{
  "num_hidden_layers": 14,
  "hidden_size": 512,
  "num_attention_heads": 8,
  "num_key_value_heads": 4,
  "head_dim": 64,
  "intermediate_size": 1344,
  "vocab_size": 31384,
  "hidden_act": "swiglu",
  "norm": "rmsnorm",
  "norm_place": "pre",
  "norm_eps": 1e-05,
  "positions": "rope",
  "rope_theta": 10000.0,
  "rope_fraction": 1.0,
  "qk_norm": true,
  "attn_scale": 0.154,
  "bias": "none",
  "tie_word_embeddings": false,
  "parallel_block": false,
  "init": "uniform",
  "init_std_qkv": 0.0146,
  "init_std_o": 0.00276,
  "init_std_up": 0.0146,
  "init_std_down": 0.00276,
  "optimizer": "adam_variant",
  "learning_rate": 0.000747,
  "beta1": 0.9,
  "weight_decay": 0.1,
  "lr_head": 0.00476,
  "max_grad_norm": 1.0,
  "warmup_steps": 331,
  "schedule": "wsd",
  "decay_fraction": 0.727,
  "decay_shape": "linear",
  "final_lr_fraction": 0.0,
  "batch_tokens": [65536, 131072, 262144],
  "max_seq_len": 1024,
  "doc_mask": false,
  "train_tokens": 1648000000,
  "max_steps": 11178,
  "dataset": "wikipedia_en"
}
MLP neurons of a small language model. Each row is named by its layer, matrix (down: output weights) and neuron, and shows model dimensions 0-95. Each number is 128 + 32 x the weight over its row's rms, rounded and kept within 0 to 255. Numbers have three digits each. A neuron's up and down rows have the sign that makes its largest values positive.
A block is one neuron, or neurons of one layer that tend to fire together. After each block is what it responds to, as a language model described it from the Wikipedia text at the highest values.

L3.down37:103131106078088079155077121107117120131150155153137096134152131142100115129098090143119124135107102105113120084110086136127109144102164161214127115117125084161109141167141181132082173130092090132152125209184105162123138109171148143120065214120142154156178118127074113158060234165078084128
L3.down56:078125131145147076147122122095128212131150146064118181100131125131110202130136034136130149183077171104130156133166059179116155157155105101188114164101147103134153153124125166160094163099118104119094117121164141087161128129106171137109123132122199137126132147120130159137151092109105118118
L3.down688:129107140087193141159086095084147163143133114117129129096126080138103109024107137176095172194081124126112100183114102200170105149115135120097156112131133116062125147089189165123186117156079160129123108151153131098140112112089123124115103105098122140100110086116104113149168116103147137059
L3.down1134:061104080158115153094139110126124091166111124164154099113133200125067174169101143109102136116060108126092101097157168112118114132159112144136143103145134079083145148108126149122095115136120105126121088130080132105122115131080140149076129161088046130114190113135133087137124125139126100088
Non-English name pieces. Word pieces inside Arabic, South Asian and other non-English personal and place names, often in tables, such as Ali, Mahmud, al, Ayub.

L11.down365:143092188092131149116119152098174113150140123135099116154161103112106088153163189123164110158126129076136090130175129116135065109089143133089027150113175136121112101158161109163099133095138092131176124157102138079171118100125068107185137114135120170125144138187168176132101161153144180093
Numbers in data and dates. Numeric tokens such as years, counts and table cells, often the second half of a split number, as in 2018, 139 and 16|60.

L11.down90:160106088157125167121168128081111162128123087123179101072106114208130103138141091129082163091137125168122135099095142087096138143150122140131189171085123153068142106171145148110160092155142106130099122149121103113119086132133142083140147175130104147136111139035129125120145052140121088113
Mid-word fragments of repeated words. Inner word-piece fragments of rare names or words, often repeated from earlier in the text, e.g., Katanp-ä-ä, Mir-and-ola, Ne-ug-art, F-avour-ite.

L11.down940:151080136123181111163142149150117158116099095185139100134083134159141095088125086149136120124159145157149124153158131115105116144133065153049164079124098178102123140097181104159111097015091121168135092143140152162128087166170123097126152122119133103138145125121088181102080137063073149125
Mid-word fragments. Inner or opening pieces of long words split into several tokens, like o in Exploitation, lu in affluent, stra in abstraction; sometimes "the" after prepositions.

L11.down1232:163146117140158099120141122127138135066115126122205162162145124133135138153146179109123177144114128147139175136104122074099104099124173124170117166141116101105101154129020118154096113139169129138139143069119100145079112200087126174153148162121137168107193136100170136105119168143097137188
Years in date phrases. Year tokens, full or partial (2009, 2017–18, 15 in 1530), after the, in, pipes or headings, often naming seasons; sometimes place names like Namibia, Alabama.

L3.down522:146166162077115160139157160114073094153141109145146178132113127143136095175139143084177114146136155107066107082109068134121153094131125190071105147186099154077132166108156073100163137107138112133091129109099133149167037073146152158148166070160135126086141166107101090125095162129119108148
L3.down716:119113160089102143124143116094148146105176135068189155162130122126121142144109094085129170102100137101139195101083120125073091131202074136155148141136166108097099140099132115108105168115140179139161145131179166121128145079062110156143118109119115164203140113086108115171134143100114132129
L3.down1028:104094144058145140183138093159104122114183103077180134128107118128091112116112145143098090204150163042169146127119148124173131125167137113161124101137107147106102132145129164112084088157125083150136191133096134094102093098088151147114130122103110134102088087063095111164134081094010058033
L3.down1167:125090148076158127123186101121119165123156096090105149166135148082087103146093076152129161124135096140131158143095119112111103162121078141195110132152131115090149122111175182160103151095085089178096165113148133136133134129161122113078139175166132106116109120100085175066158113063123185141
Acronym-final capital letters. Single capital-letter tokens completing all-caps acronyms or call signs (WBZ, DMZ, NHCR, BYU, RPM), plus name pieces and "as" after "as well".

L3.down628:088130100152102137155078154148171145145172098113103167080112155149121172087102125170137069124185128083144162159132087085114120147095054126085127157149142133110104147127093116134129113087097101106180185141168144144111110071106099104153140138109117115094132140124106157134137104148226209146
L3.down646:162129130110121178075176113184166171078121120099110148123148102144099160147140109151144162096112104112109158168097097113080156175146104073121089090137093108121081127153112098145106155119096139107144158143111142154186088087112120093116081212144142117116149149105111136089133061013108195072
L3.down691:100135208087144192089109119170134106092116116140151174185101106081201103124135157152111128087141126144077102111148107163169179143158125102082106098117151131110165194093141069145141105147076072121090130033089136170157104098171137122141102155126154115085123142123139114151113105162104144091
L3.down1292:101178222148147116118135050214120102124139136124180110132110160190168110114170108119164159127174151132099118125105166135106057073115101116133092122147173129120105075112156084131077138125142075144170117137131095175109129163127121120126029158138150105141151121098123163127103104145173130117
Numeric quantity values. Number tokens or their decimal parts that give a measured amount, often after approximately, around or almost, such as 800 years, 3.9 inches, 80%, and route or model numbers like MS 5.

L4.down41:129156140150155085169158200176124115108144135119112140107190133189146128154161106124142128165133132138098163086129165141149181098108116155147121119112095076128117122109208105188092187138116114061105179131096126154121141152140132110139060119189138138115155124139082164130126117164098148142
L4.down67:153117149148078094083112119127108126112189113122096111100140107125129102198181091103167169194172132117126118144061117135121100135171099197111162066079109194170139099122093117132058124166152146136144128079098149174157086136129112133156189108191108131154166117117156132187126103152050108128
L4.down120:124150090110108102141146122156144175106098128062145132131129132087119156123156137081102107155150137175121105040052162156183100107171118160120054130096175114129134105100151116105129128106138147127075093152055152129154130087168152160146142141104115120123115106148113153160115117092077076148
L4.down140:107157132096111105102126169147104089121102087117163171147120081133078120121161179160120175109182082109116051097097125109134095163158121145103163157151116126104081135106071152092160168118189124122109174147079141135143149120111095116127111154122151164092131087093140126162128116093102121112
L4.down177:097155099143107095125191156120186087136115152111115128144148145139171134111156168154147119125146074180108197134140166143121122170135162184145147121098104127139115097191123158133136158107159091166145128134112180117086153140149138092141171120093166192086145186210107127174134150114076133089
L4.down295:133160127113132110169165111112142114120143108133141149096149134137118085129177203139112086121167159170144153085094145073086151096112129177070082103120139136075089128107128197123097107177140137084113133113152147167095152163103129138117111174158138124106183156134122122158132139138123097118
L4.down406:038160131146112148107115064118156210130111072143127129170151148131127176179153106144109149087127145119145125079133135158115112123185140104179137178159116090113157163119134160112109158092160127147122049161154160117146037143144163109114116122082109125147140142141123068099152140132175151141
L4.down407:078189146119146130135164154143059094113112123124126085077182102148074137177111126121097116113135122151154141159120136100163112073110150136120060122115167132113143152133081116140144145094140137178116107151117146024145137143142121141081134079123133147129147161131147093135208149142135123155
L4.down646:114108149101082060153189084132096132069139063145104113152155129170092118132170125141132130118130070159094170145159141167072107107126153158074149173148160096085146098095123155100160100120188090122185135147182107184179172128116098147152142108126107122095124115128101119092124164087141135109
L4.down658:123096109185094127139095118036104135106194139172089075091115185161123091121139214138135136102135073103122115144186093107102105122138132091113106134168152051122164134117096144131084124176136127133139131091123072133140125125128104185093115170151063081086190134091124083119091120117152127188
L4.down739:155143061159157158167122185215126154209112141098127172059144048182082124182113130138072114117153142055102099116162074113088109107103190144133123098133211101158080154186163144136172091110098151108125086158151115097184105134089136117128119135120138078144115178148091129107111122102168051111
L4.down994:111145130221055184083145179109129160151069176153162127162127110088107166091149113131090131069167159071125105192169067104140141122114121101132135092148124085132081138126111141130105152145141123088132194133166071144054151182164149140101116106143106123119120159134157120110179121140168136144
L4.down1109:096184163206112115127127133129139116151128114144151136098133138122177094175118174113147119094112164116108119081143156152127135068149123135140145057182169120101121153135152111159214104104086133139094150135112113181116092124150130132140083149146112081155069163125182158108126147093105121090
L4.down1245:171101149114082129090121153138132148128048145119170133088155115172135141156132154110152098151091066128076106088054111117162091173116176149118068126121186133145189100084158157082115096114144173187116114146140169121134174102156105118114174067124126119140157128139123129128154160120174128100
L4.down1322:069126151167129089192154139150135109161155159148174152104155078148127195107147139130032112166129153144149136140093124056099179122115089117136133088201130055116083110135098098116155100174140135116127068160078144098157160073202172135165123124137149104091117139150114099115119138084117143148
L4.down1341:115157163124133165109117161104093156095093110133064167057182097150133170166107088109081133156197118156129127127135120081161105133128112079106145115157142132091072109133119076093142093141135125150116071109173103153133061112140136143166096171144158113137104157153133060150139153160119123138
Mid-word subword fragments. Short subword pieces in the middle of longer words split into several tokens, such as ent-ang-led, ins-ens-itive, rep-ut-ation, treas-ur-y.

L4.down44:143169170099113102077119142151101081192097124174115082088073083115128135133124203095144056155175145126164120123097162158134172143158135101061138163076141149173127122157110114143151093128155117095133108165099125112179132087125148168123100140131119137148104114149076132126148089164161122078
L4.down125:135074166129097101141105147151107178196153134146156146131179074170072096149099082169103110098153096146180118102085076069152179083123086120113155142141106157097132125135142074156141137086094107118080155141085174165114127105100162149082109088149158130052147146091096066100099121080080096169
L4.down156:125158133156156075157094122109140133126177179173133035114088116148140199136130106141105178132161163118079141186125055139112118120102152196140102132116147157090181149159122185168169126144097138175125125113156101135031145174106115113074139144142125129141058125179128120112102108140112130122
L4.down225:110133118109116167191184132095107102152066155165183144125123143162141110118091094111135162136115099182103129127150088121127162112134101126126132147097104083108138117125169083117121122147136136088127113152103159153165131137107172123140149135113104129109123197112160123117154090205139126154
L4.down253:112109130096178110129106138107154109110116091091104109085098140152138113104135149130179146103136181113085114138147112137094127134110159126124172135103134156119129083151166094142187146129137073191102078113130122155145197079098145123129132138100173138151111103128182120189202129126095127117
L4.down293:167122133095132155152157114113221181051115133130087109078116086140104117192109142108142190146117208120095106101174095123094142175102121157122097102136126081128102164088077156080186111114130108158150125136175143097107069104151094082078108154131158141162168116147091109112114162147145101129
L4.down545:156149156097117085143155136098143133136194105134108080113046094112176090094145109136158097115076188073180115102185150112123134191138097111176100133064143186144143119145140147109150091082143143090161099092150164116131113105128068127119131093161166160105125118070135142198129111097118129153
L4.down718:108083145110121093126087147110153175185156117118094149124177094089121188170085182157137168111073133114156137124119133134095153160101195127124142125097146171140064170123167163169175086090126152169160115167179143097140101128122113177129123135144168129149085128169115157100110138164159143139
L4.down808:156098122167122110037167094063140150073087114190162081101081129120137117138156094144132101129109130101128121168190147122151138085138182104148102137111154141170144129154124138132099080151068119113081105120165140135113179187165136154128124120076107070115130097089112106082108136110185054176
L4.down861:186087157119107129150135103050149151128095114141166105167136148095139154183190112126140148122117160142093121079143183123159095127149110139149146142094117112127146117101173107098122093090202135147121144142133114153089144181111102171150119075163142128115170165141071108173114157202125172149
L4.down893:131102140173092125095115146118064100182140110173089098101132142159111102134122111058151145112170148123098151119097055158158115144169186143159093130099165174141164107126104127153094138176143093153121108129146106125130197120128091153142124142219122089102148095160122156100096129155116163135
L4.down924:148186198139185122161164132113154137112127160155129102094140070101155147107068153117090110098122208069164164091210160116095124109171132121162081134139165181109074227101153145183220042094114136172158083092113155083137070098150077111143120110176141075146088091188165075105120122125166171135
L4.down981:156165142154154133145093120145134161047111105130141122112101124141129101096120166081167118142099162043139181184164085087119123147177119088124159125129151089159151175116142150165179131124135134191119138121177186141135092114136142146184096145143136093124098138146154134124096109110109128135
L4.down1079:120166085098119077079131160196064113069072119149146118144162091132113087102143145140113110079148155171144164136158141091119071217115133113172116087083138141133168129129126088182115104067115125175110166131134113151128186098149122128120109133173161105127102131134131157135141119133115155189
L4.down1142:159168123114154117110129165099098159107135081068106140135142126179157113125117133111119126139119103111170113201159123132126127165144124069119170140066144145091136110101158149175121116083146107136088125130143097124132056134138040099178150111152096096070103099130120157140210084182085105142
L4.down1188:116171108168107107107147102131124181112091134132107131095126102189136136132127175032112130136138159096122097136139168152110106174159132086101116132117146106117131136130166134124088197159152146115138135098145073132205173157160133114194098140158131209107175106081147135079091084094187083117
Piece after split initial. The second word-piece of a word whose first letter was tokenized alone, mostly after W, L or F, as in W-ood, L-og, F-ee.

L11.down331:100133160125068121097126162107088156159133135173064137200173115118113083182141056168083114105104108040163132168172137073129057211146139131148127163128129115163154115128060134130133094116155143182132090108097158115152054156116170131154071140148092170091165142096158114072173099135173080172
Main verb after subject. Main verbs directly after their subject, often in critical-reception text (gave, deemed, proclaimed, took, cost); also well in "as well as".

L4.down28:164115166173131124141130153092120161172072106092152142074141125092086150134105083081087173075130168124157155100133096100112201178138197180091147129176121115140173158118151153171114111144086097126175132116156132134124144137162094134133157150174169121180150119119143079136115206124148129151
L4.down82:120125119098075128143164113129086103098065144105144111148085142101140195155128159132128088122143181119125171082138131139140120122087091095058086106127146113113145119126126121114176172108162132119157027119127115138145130126124153149136171121132092123161153096198114126157159181218145108127
L4.down164:073154141169077143110069149136086088107093176125142114152163130137130108115138068107117109127128141115141147142146168138127130115116126086084163121172106184107186137140199096148148079138123089102206169180089068070068169175117154149124098101174113186147113201154131155147095105188141225117
L4.down166:099139114132165091055157154099123116134101174128116067097192107149139099150135152057137163137130116162153116160157148119136143120137142120090163144118126167149072085094105131104154118176175151099179113133092116194135117151096131122115144115126121138128138155112158083176155072177091120165
L4.down304:099120141155149151125175116143099116147112157127094140134116127137107181164163144126086152077116150114167175138071100166081095071131115116204085151096148149093147143113089102171111125130100120077145135195139068143124124048148119217158143160126097100046102174130150171118168122171159184187
L4.down369:112132105171110094103221140215133201138070119132176112128124113069093143084115132141119120119142140087137136172118145127175153122160185080095137192132165150137155064146082137127122062138128111116133189162109161101197192158125140145164168086119163103113138059155172131127132079082107114129
L4.down403:130097134166128130119133132097070100112076172131124128121119118165154136109059131130115182159115062125138112121083173120171143115119144122183173167109132133108153122152162084146140147126215113129150150124138166150202158124182186177166122089170169089109134105118117137067196112115133206149
L4.down413:071069151118132146175163118080155073134204112129106143156104093105086158130155114120070083057115083125157129151139152132225129113130193094094147109108089074166137104087147119105118188114172130129092171198123042137136191095122094129158206088100068127071143122121134144078067100076079137151
L4.down419:040130113144194155149153113131134165154141082158125120156138093114149083119102118103140141158129087185123184075080078101151148178157044150108120097140116040151120108134175148120136153104121112103114149096146153150092149157144174172117108122154166135095130118101138133101132072124134171152
L4.down508:176101048154115096090152146095100113134130047137092130188070108092130158135074145094140108105112138115119148109156097135139068103115178154141101112105138133125098152117149125143147112074199127123154112112116136153128130133082065093125143188127137135155139110121129113143093185114166147090
L4.down597:074097176123105168050126106135119148129178112134050158097227129125183141082152071135157150087083091150125175197157149107170189152141166142099135121100117096168108117109137166166128094134112128175090105159108097152106157116166081120173091169117105079107111131183087029099127131132104167140
L4.down740:125177134125120106080091120096129108104066118124073081125124096196114051150117113076173143183158108088147154169120077094107125143175104135143139175133144093149118094190124157166189098126150161146096107129107142139093102077139090121098139107171191146053107112136160098102170125203090060166
L4.down862:074101069175072152139144185079042067159148120111162077150157123115114134134085146156088099143181137110152154156107095078165159153102149134151191178097119109091166184109099133103101095171094077117131153110163174161081054107107095147129149114133083158181188188165144124078124135161118123077
L4.down934:188110121170140154146094120131098158136132142097106146053097077126158117106151124142162161158148087132133109148118134118179077135190157125099088105171152168144133094126089113085085074129131099126156155162089111223159131121109129116163153064158170130123150090158115128143161125084115094113
L4.down1242:152183090144133096157142107157082155129167156116105104048144205173061144150113113151104161096121142086180161120193141115128099115124106147180123096092048125107157132158123126136139101101154170085178125101144137079130107154133159127102140161180143086141149139153081108111110166115109105086
L4.down1313:149139143068152095194072139080179083073166057106112035134099161070124149125148129157136150133148197149136150129158062104077087138181172073159183154176188107111111127176147120135139090187068133148126160122107142070112137089180123124081159133165128135111154164112117172123186149088133167151
As well as; name fragments. Fires on well in the phrase as well as, and on the second word piece of rare names or words, such as Th-al-ita, A-he-arn, T-enz-ing.

L4.down98:058158118110104118155113104156140117116121125095140093132147207154146168120125162157145144146123103102120073138187158169090159138142132094104102131129110110156093097099112074158112123153121112152130096114113128124073187108148144137198197132091128138131071165115097118082128123135133102090
L4.down175:109145169121100056169124132144151152091121133119130094110140077131142126113123141148111112120156139158154122084224083127144124106140108107168093106132116153161156130145075152124097107093116094141184111107133125145125110059139106159170057152140164146083103162139117209143153185113117157066
L4.down281:105119172148177126128121054153120144066111133175141108102128109135135064143152170099147131135176105103130110117156190198146173113144124186138127123139145124138156153142140151137099097150108151084129102132128140090070142088045089166121143143124072098175154029162093161129131098107125125115
L4.down296:092122134140095168091127189143121119162074102144222142119129080102141171169126105126118166122128161114144142196132084160099076121148116139130094149078109138139129161111106136119051104111113099167160122171084112110148137164120089122082146068139149099170142115080111161074129140141139119134
L4.down626:146189161162038148101122156129148153164107055118128131121150169124149164181094160132083148138191134087068093164122162126123071140139084154134144116092191105073063107157064178110091145162116131101140184163128135148155131128134103110096096129122126080132156139155157135112093106100121167087
L4.down695:097120161154128110139128144135135147128128114145185116123127102140181134116145121116185226144151161168091163124150156167132144102090156149108128148165137084143082138197122114156147142107131126136128081097077180114147075187128165130126110020139125130094143146131155155145084154110117095146
L4.down742:139141154143099137103114144067108158120112152126155125149146159087086148115111138161121129135122120137090129106175158157126115106134064110136079116152133096103083130163164059148040153133095100127155170129127162144124063131192104110083129093068142083073187141133093136105107114140123185098
L4.down784:136144086141046128059169114225113137146108122079124145072152081135120131108128160127151109112116115113108098175168101103130177161143103066123126097123106140133087144136125103176142101127147109142154141175116074089203063079133108120142137122116095100143093122162140103175112094052153101101
L4.down798:118184117152201114133156109127160073118102097139141097124126116224175158149112127146150149135147132099136139107173228114137153145179077129123108123109142115126169111131100105150151174143122068111081123135063099132142133120118138089157103092149129126115145161090148112120127142133092153106
L4.down866:138139065179152126138158128185128080131117139147125083077140057223143093123155147138121172130185129095099177133133085157165109111157122170090138119150074138111176095095129146206111096172132089124128143145082161075138114183193134138191151119105122183195152106191186178109120143110089146210
L4.down920:088136143094129149086153127168168074162139120078112130079136088095120162136163156168097154103210168117096084089111164128111119149121158141141062097099123128089149140127185157189118125144099120104184158170089129109146156148159130109094150163125112116177099107197100145181099120052113149079
L4.down927:149127159157060140120104200171158143174173098132069142127143102102099097127113122189157125149193101088068054148122095154162104142143108069139133104105054099112123144139061150112111110115138133133145142117121121091132132137158109177125080090078099087189139112237157096128136138100127131157
L4.down951:153094118078154095108095145113160175142142140106107110142043129100100107093092107082153149137131158116180121184138110152188118118106116048124165170068025193165162153121130175154141151178135133067056144148147115113133157117082129096123130134093123104135113114149151097117113091111054093173
L4.down1063:095108123157127183108179140160131166130158093167150161058156131118077120135169139138105128145103181133117094128142158155095127124084115060183099122162111094111150119160107120133172149094100075150132078118127146139132088094103058110092110145147141148122186108107151162137113136119151146122
L4.down1070:191142085088128086122180125136157111169134099133123112121144084117141131115130144067093138094163125079070166189142125060128092120072133059112070078088149090145180091144163064149104170181101145147109137119162137143153145024133131110115082162105059126082132094183094122144146162096146058108
L4.down1089:125126127150084099133113083134115134151123098077086141062099116165160109119042126134152155135154122126182121100074118161140087109214127162081105098108109146084091105058163097104067141126100101161131186109155158119196100092117201151037091162086137120118147102140150042133102086169116106113
Early word-continuation pieces. Second pieces of split words, chiefly after a capital N or short opening letter (N-od-dy, N-ud-o, N-ow), and number digits continuing a figure (1-26, 7-36).

L4.down92:084115152144096120157139130126148075169117155156115146150109146124143151150151100136091169119086194109159078109152146117119183150133191084136060130119163111117119191145131141150092115150187125139133120099151183110165147124156180149165106139133121113171066108098195177174148148180107114110
L4.down266:163185170155153095137136117210130121142149089065083152136109127190088150176109140095146131162064064186157076141102139101086095092127216168109149200165096099097103095171055161067177130037142166154131153115124159148119177131117113065137143130161115157130146097114105134119159163151163142129
L4.down285:143139145108190137151128081151136134149090164095190113062110162056100090083138133113133118091108088131102131087060135100158111144157080070132112117135106135144146169103161140089106132149080083089109093070056089170069126157064078127182180149126160155134120065119131153143117096156137153134
L4.down470:108148127138110204106126170157036104165095083127142160127113136126152150145125092094154126114179125146172136064112116103171121141162102117109145163128109101096138131111105160145111211117124154145169154150114146149152095173118125104153146159070121102160130177177155135138162108039115143153
L4.down622:085096162201108114078132112081166104128124144160159149133152132144142108164140101161146178127074106183082158145158171158138186092140145124107145074116198125145154135123108086082046133143134094088126185101184130153090123129181072163136135099114081133118089138184115118175075127100160140125
L4.down738:134132171142166075092167169128140121139083155131124069192125155127125091115146081137149143141125120169136115167087206100145154146106065118094191043098133153121132116048109143119088129131120147130158128102102089131134205155137039095164179154147100152135136095154154157113059149175071144151
L4.down744:083156140152089156076129082113139162088172083149174146111146102132107123133100153125204158161117108101142079160145077134122161070139145123178080061080117142113158075176116152113090145150176145141145161124158147123146141135066138169120100101137127062096083123175133150096147114090169104101
L4.down787:139081157092078171134084149139177102154110143127151129145080133160139102096159123149100121200119166165089111094147117129115154135122114194101107103165162118123176115201160090087153099120116149139117169122086178153116155147113103106138092138111103128115119134111131033090086131137143148142
L4.down841:084212105149137085180088122151141062168148124134100092138138209129138131119170119110145141099123104144125128094089094104135093070111096091174135133101174083148104129144133060219102062106143114061064184122100125143048157114102082155112144133133162125135123133134098229144166132117135102114
L4.down867:180153092168176151208102146139145209122150145122209132184122129078162117123070199142123064087165131076107198175090116118073151157123144134086136153115101133110107089099141140165093138106152161119129131172132132132094135080117122106173104162112168131137083098134129115124173132162126139103
L4.down902:187116114124120137107067134167082170050129139146104157147162119108177163102123113157115088118146099186157126135090105120112105106145101056104097131137136150148139130129108100133186144105117116172108124167101099170139147079090098116108094114125135177100060124109152136145168120127140168061
L4.down957:118182128146091158072152138156138172090085106102121142108077045138122078075130187123119119149223142098156137126123118107141095108163134188152092170073130213150177131118089096091198171170199130180123159105135117171136164108122132135146155138085157070169148114100133091113174036144113144127
L4.down1006:057155164159119166157078200094116112140160120084099149096089140126156144140107164077136136062101159153118161159103138059178163121148057128164104138111153082063176143109086132134163078121126112155116137146167153156118124051194150131162061071053095121131162113166131126116122144224142149082
L4.down1035:114173101173077153124045122108132165159158124126130118067065112172162141075149156107128116105107115110153094128117143152106140199146114111176103065104118131119148087117112183117187168108115117129139152193140109119101115165099150143120121144084118153117134122219136098133155146115197120137
L4.down1106:109130149163109192138159162119126101159131101204124165156147155134120060193144112145175081125145113114201153140123196065150104080150140159059159105159167103121092072098118081099142145114147099087068150156105164143145071200139087103162110141116155175119163135187150131096099154192120166090
L4.down1220:076156150090097175126109036167147149092147118134107140028125118126120178127163133122087172115113116150101107118148100115113069162152143148157149047115110191141112150115156156134139114073155148078078156189146100121179118115058132121130149170101096156127122139109122091149143126096135106067
Month names in dates. Month names following a day number in dates such as "On 24 July 1920" and "Died: 2 May 1993"; also second word pieces after a capital N or D, such as N-ir-vanix, D-et-roit, N-ich-olas.

L11.down721:103119178150138159143151116150184073187118129059056131099131133113126157148122102064112155117109151190151147194060187106135115118098119166167145156150152156133087116134123121116164152142141131076124199207129137104117112155107115139144188094123098122115114151172107146173151131101154089147
Month in dates. Month names in dates, mostly after "in" or a day number, plus the day number after a month, e.g. "In June 2013", "July 17,".

L3.down242:098184096142123183106148103187153087044121112149173141121155144130077110171135147158142144203113124156135158114133132114120158114132143111145083133181154116116066111151141067104107140124090112090076132109156073188107087110110124159121127186108108111115167125064105139104147151095106129077
L3.down579:103099123131108164157145122141113112135191115090163125139115105135138144121105076105134184118137131131117184133080138136138167150156175084117098117096142162112113162092141091131145102116131112065134119163143136076131136092178161092128062126131109108127147107119096135089160082131155193161
L3.down604:158167087163108116124152152195175081247118111115116165086177119086126079129111174102073084142121100129125078165153105171115128118167143060109091193103131136147138103103179116074132146166134123145155090072163125092181121125089114137132101192108066120133119105134129124117087110151116142152
L3.down976:140174089173093194119169133176094129087105060145169065087146143081127154109088121126111111143141130173152131068127131151146116087155097093147148181152073054101210166155086105152073149121175148155161141167167142022101073125156113102150083109075107141081115084118141107105111087142132160121
Years after prepositions. Year numbers (and sometimes other numbers) right after in, from, a month name, or a citation publisher, e.g. in 1962, August 2016, 1986).

L3.down63:104107141128133093116189184189137161095115114071082106182125147141124142141089123089159168157084158122166164134163109089104110082122210191205098108131137164110123081134125147149123159082119154092151176081114125104112120166144151108148159169170125101123124148128118129100147174166137119097
L3.down143:125114127119126096131105188147125160197106092069128194149089134163107150183081109129173138147147187087183132119134140124104130124159152130163147106139138119114198119092093109106143164104143059149119139126111173041103106190089133131178127093120127139121127135128131114161176131116110155144
L3.down301:141140114138100104082124107122126151143137135091096120146147190139192128082077158184146138090128186093163132120168086044092092146182150179075136198191142118122139122097094195168181133164064157139094148117112133175098100115148138122098087204141122112147186145140156149069183122097166133099
L3.down532:116084133151176068152140099125105146173163121142123128088123149093137114171096108155136087083137147075173077077101118145169146126151124163110088136131105099155165108106101103144212120124088123172126108170109103086158144136117135120153131104125081131102106147116179160149124116122117121096
Year in date phrases. Year tokens ending a sentence-opening date phrase, often with a trailing comma, e.g. "In March 2024," or "On April 8, 2010," in narrative text.

L4.down182:093206174099143138133119104161108114112143114086127143133099133160166153131111131086138146105139148146164128196148124132134127119107127111140133201101121144125142096160134148170173109124133114178105128087098076125121127093163148039055129149104182076144158111071135134173112112080118112142
L4.down248:112175127086079126122113208124096186145106097098096138096079161121130063152159116120112143112170079121106117178128151109140112089142098118164095122123091129065101154104129106143103129179158135147102188124164099166154145155099138137159088107096116090136103109174128144157119127200129127077
L4.down255:113111090106122070133135187145137088074164106082150171096177141139117109158152127118170140119163088160104099090100126149153101082204145146158143115113110132130083167155105117157161156122119161145114149134097111112145164187148159115170088132147155156141118157125082170132162131164103140148
L4.down333:102125115139161075153137099144114170043167132094112121096140132128091102090138124161136174173196151127116153133155153072107120141160160133125116103125135149168110091103108143074146097103134112133103134137116158143114130118141101098139060155148103124107127142193197088143120092101176099168
L4.down377:152163110163137098098102132152133119103117088168147165141098115118082138149070165132110105153106178055149069151177172130121128126097136126143125057129130151128128112138108209127163116140085158118144175134158145145133137139098153128186090207140094139140132209080156139097132082139126119167
L4.down649:107080129153195079146085149200106111139172143112092116125128149127092138115119131146192215076182124076118139121138111136108125097115184097131117123125162109081122144142096157066145132102115129150110162187113076176176149151132166139108126047108131140120094182105136170151091057119101154138
L4.down671:128135075119194089147159141081112107132142103131209124105080125067118175148146119094154117155119181117177127155130186166080055152138134148014083089142164129186135095208164119208120123166124139136136086164128123096145119051094145153124102110132124138171123142097156093073160163135148117158
L4.down689:084147126144095093115076109099096132106120176100149145081114132157105121091128044138133175133185077110181134167122114080066117075096191143105110088134103121127119159149147073059096121122105135118096095168113119105110106150140207162093092160103132204118137135104090135130195076132188136139
L4.down856:116102151138175150099164106136127146136141146123106094133126127120177161146132126164171085076106115083080163118156175115092167137073148132107171115133113106105175156109133120077135173207128104072159128111138144139179096114132114201110169141168180108114179067193140161213115119165130120122
L4.down1041:126143115122102138108144133124059200189116165146089132168093099148100211114133139173093109132091120103124157127121164150085096100127181096092108134174127146127155141116125079101066176083127127145102171133103121107128152150118148112133087199093113104150158175143135127130114129052193132124
L4.down1055:172106120157143132078118136130096126118106111122099055138081085080118084103133162134154113058171181107192101105135152182196073110091111160158155218106150175151156166049133166062130139138111156129166135109090108120119086121099056088124144087086123074171105133167077183121123127131125121137
L4.down1097:116100165115102127103138153133106174139157196144124127131175130159114174097096128097178176131130123110137073117147121083144127140094098189147100146145057170128134114143103105079161117111136194195124130088099108148061170125136136141116112132154137127152111133138149171125139145170130159174
L4.down1144:135158207118089154091105141138137177125154161109145119013117127124109106131150104100178125092165174123144159170131160125139158208157079115121158148071139139177153141098116104146151135154067189113118127066134171159174107083116117118120164129115123114149136079101115189146154086144132124104
L4.down1279:108203077117126117077078170097111103130098120190138135158165158146122114157153122117122119070177178115125136152117135085134149155110107104142125110102135079123112200109132125182156161109136177185111130074120132111135144143169059130141153118097167104128114096133129143104159119130155135175
L4.down1292:160086120084123151142110124100124104093093152124152092140106096139118125119112147150155154107084133192119100099169138143115114102151151133075160033173113140118143120127137165137094193164055150120133146100082195192135126148186076119137152075129155128062098193132122142125145124107128118146
L4.down1307:154167112130062128140173180127137126150086037077080150110115172080138093180085165136086136047113141045126135158136149094140120085127193159151149104142136181103110161081097176118107132138149116109130129132177084125120111158123145173121153135118157090147208124145087109114143096150159090148
Opening year-date phrases. Year plus comma closing a sentence-opening time phrase in biographies and histories (In 2004,, In January 1992,, On 7 July 2016,); also time nouns like night, and that after verbs.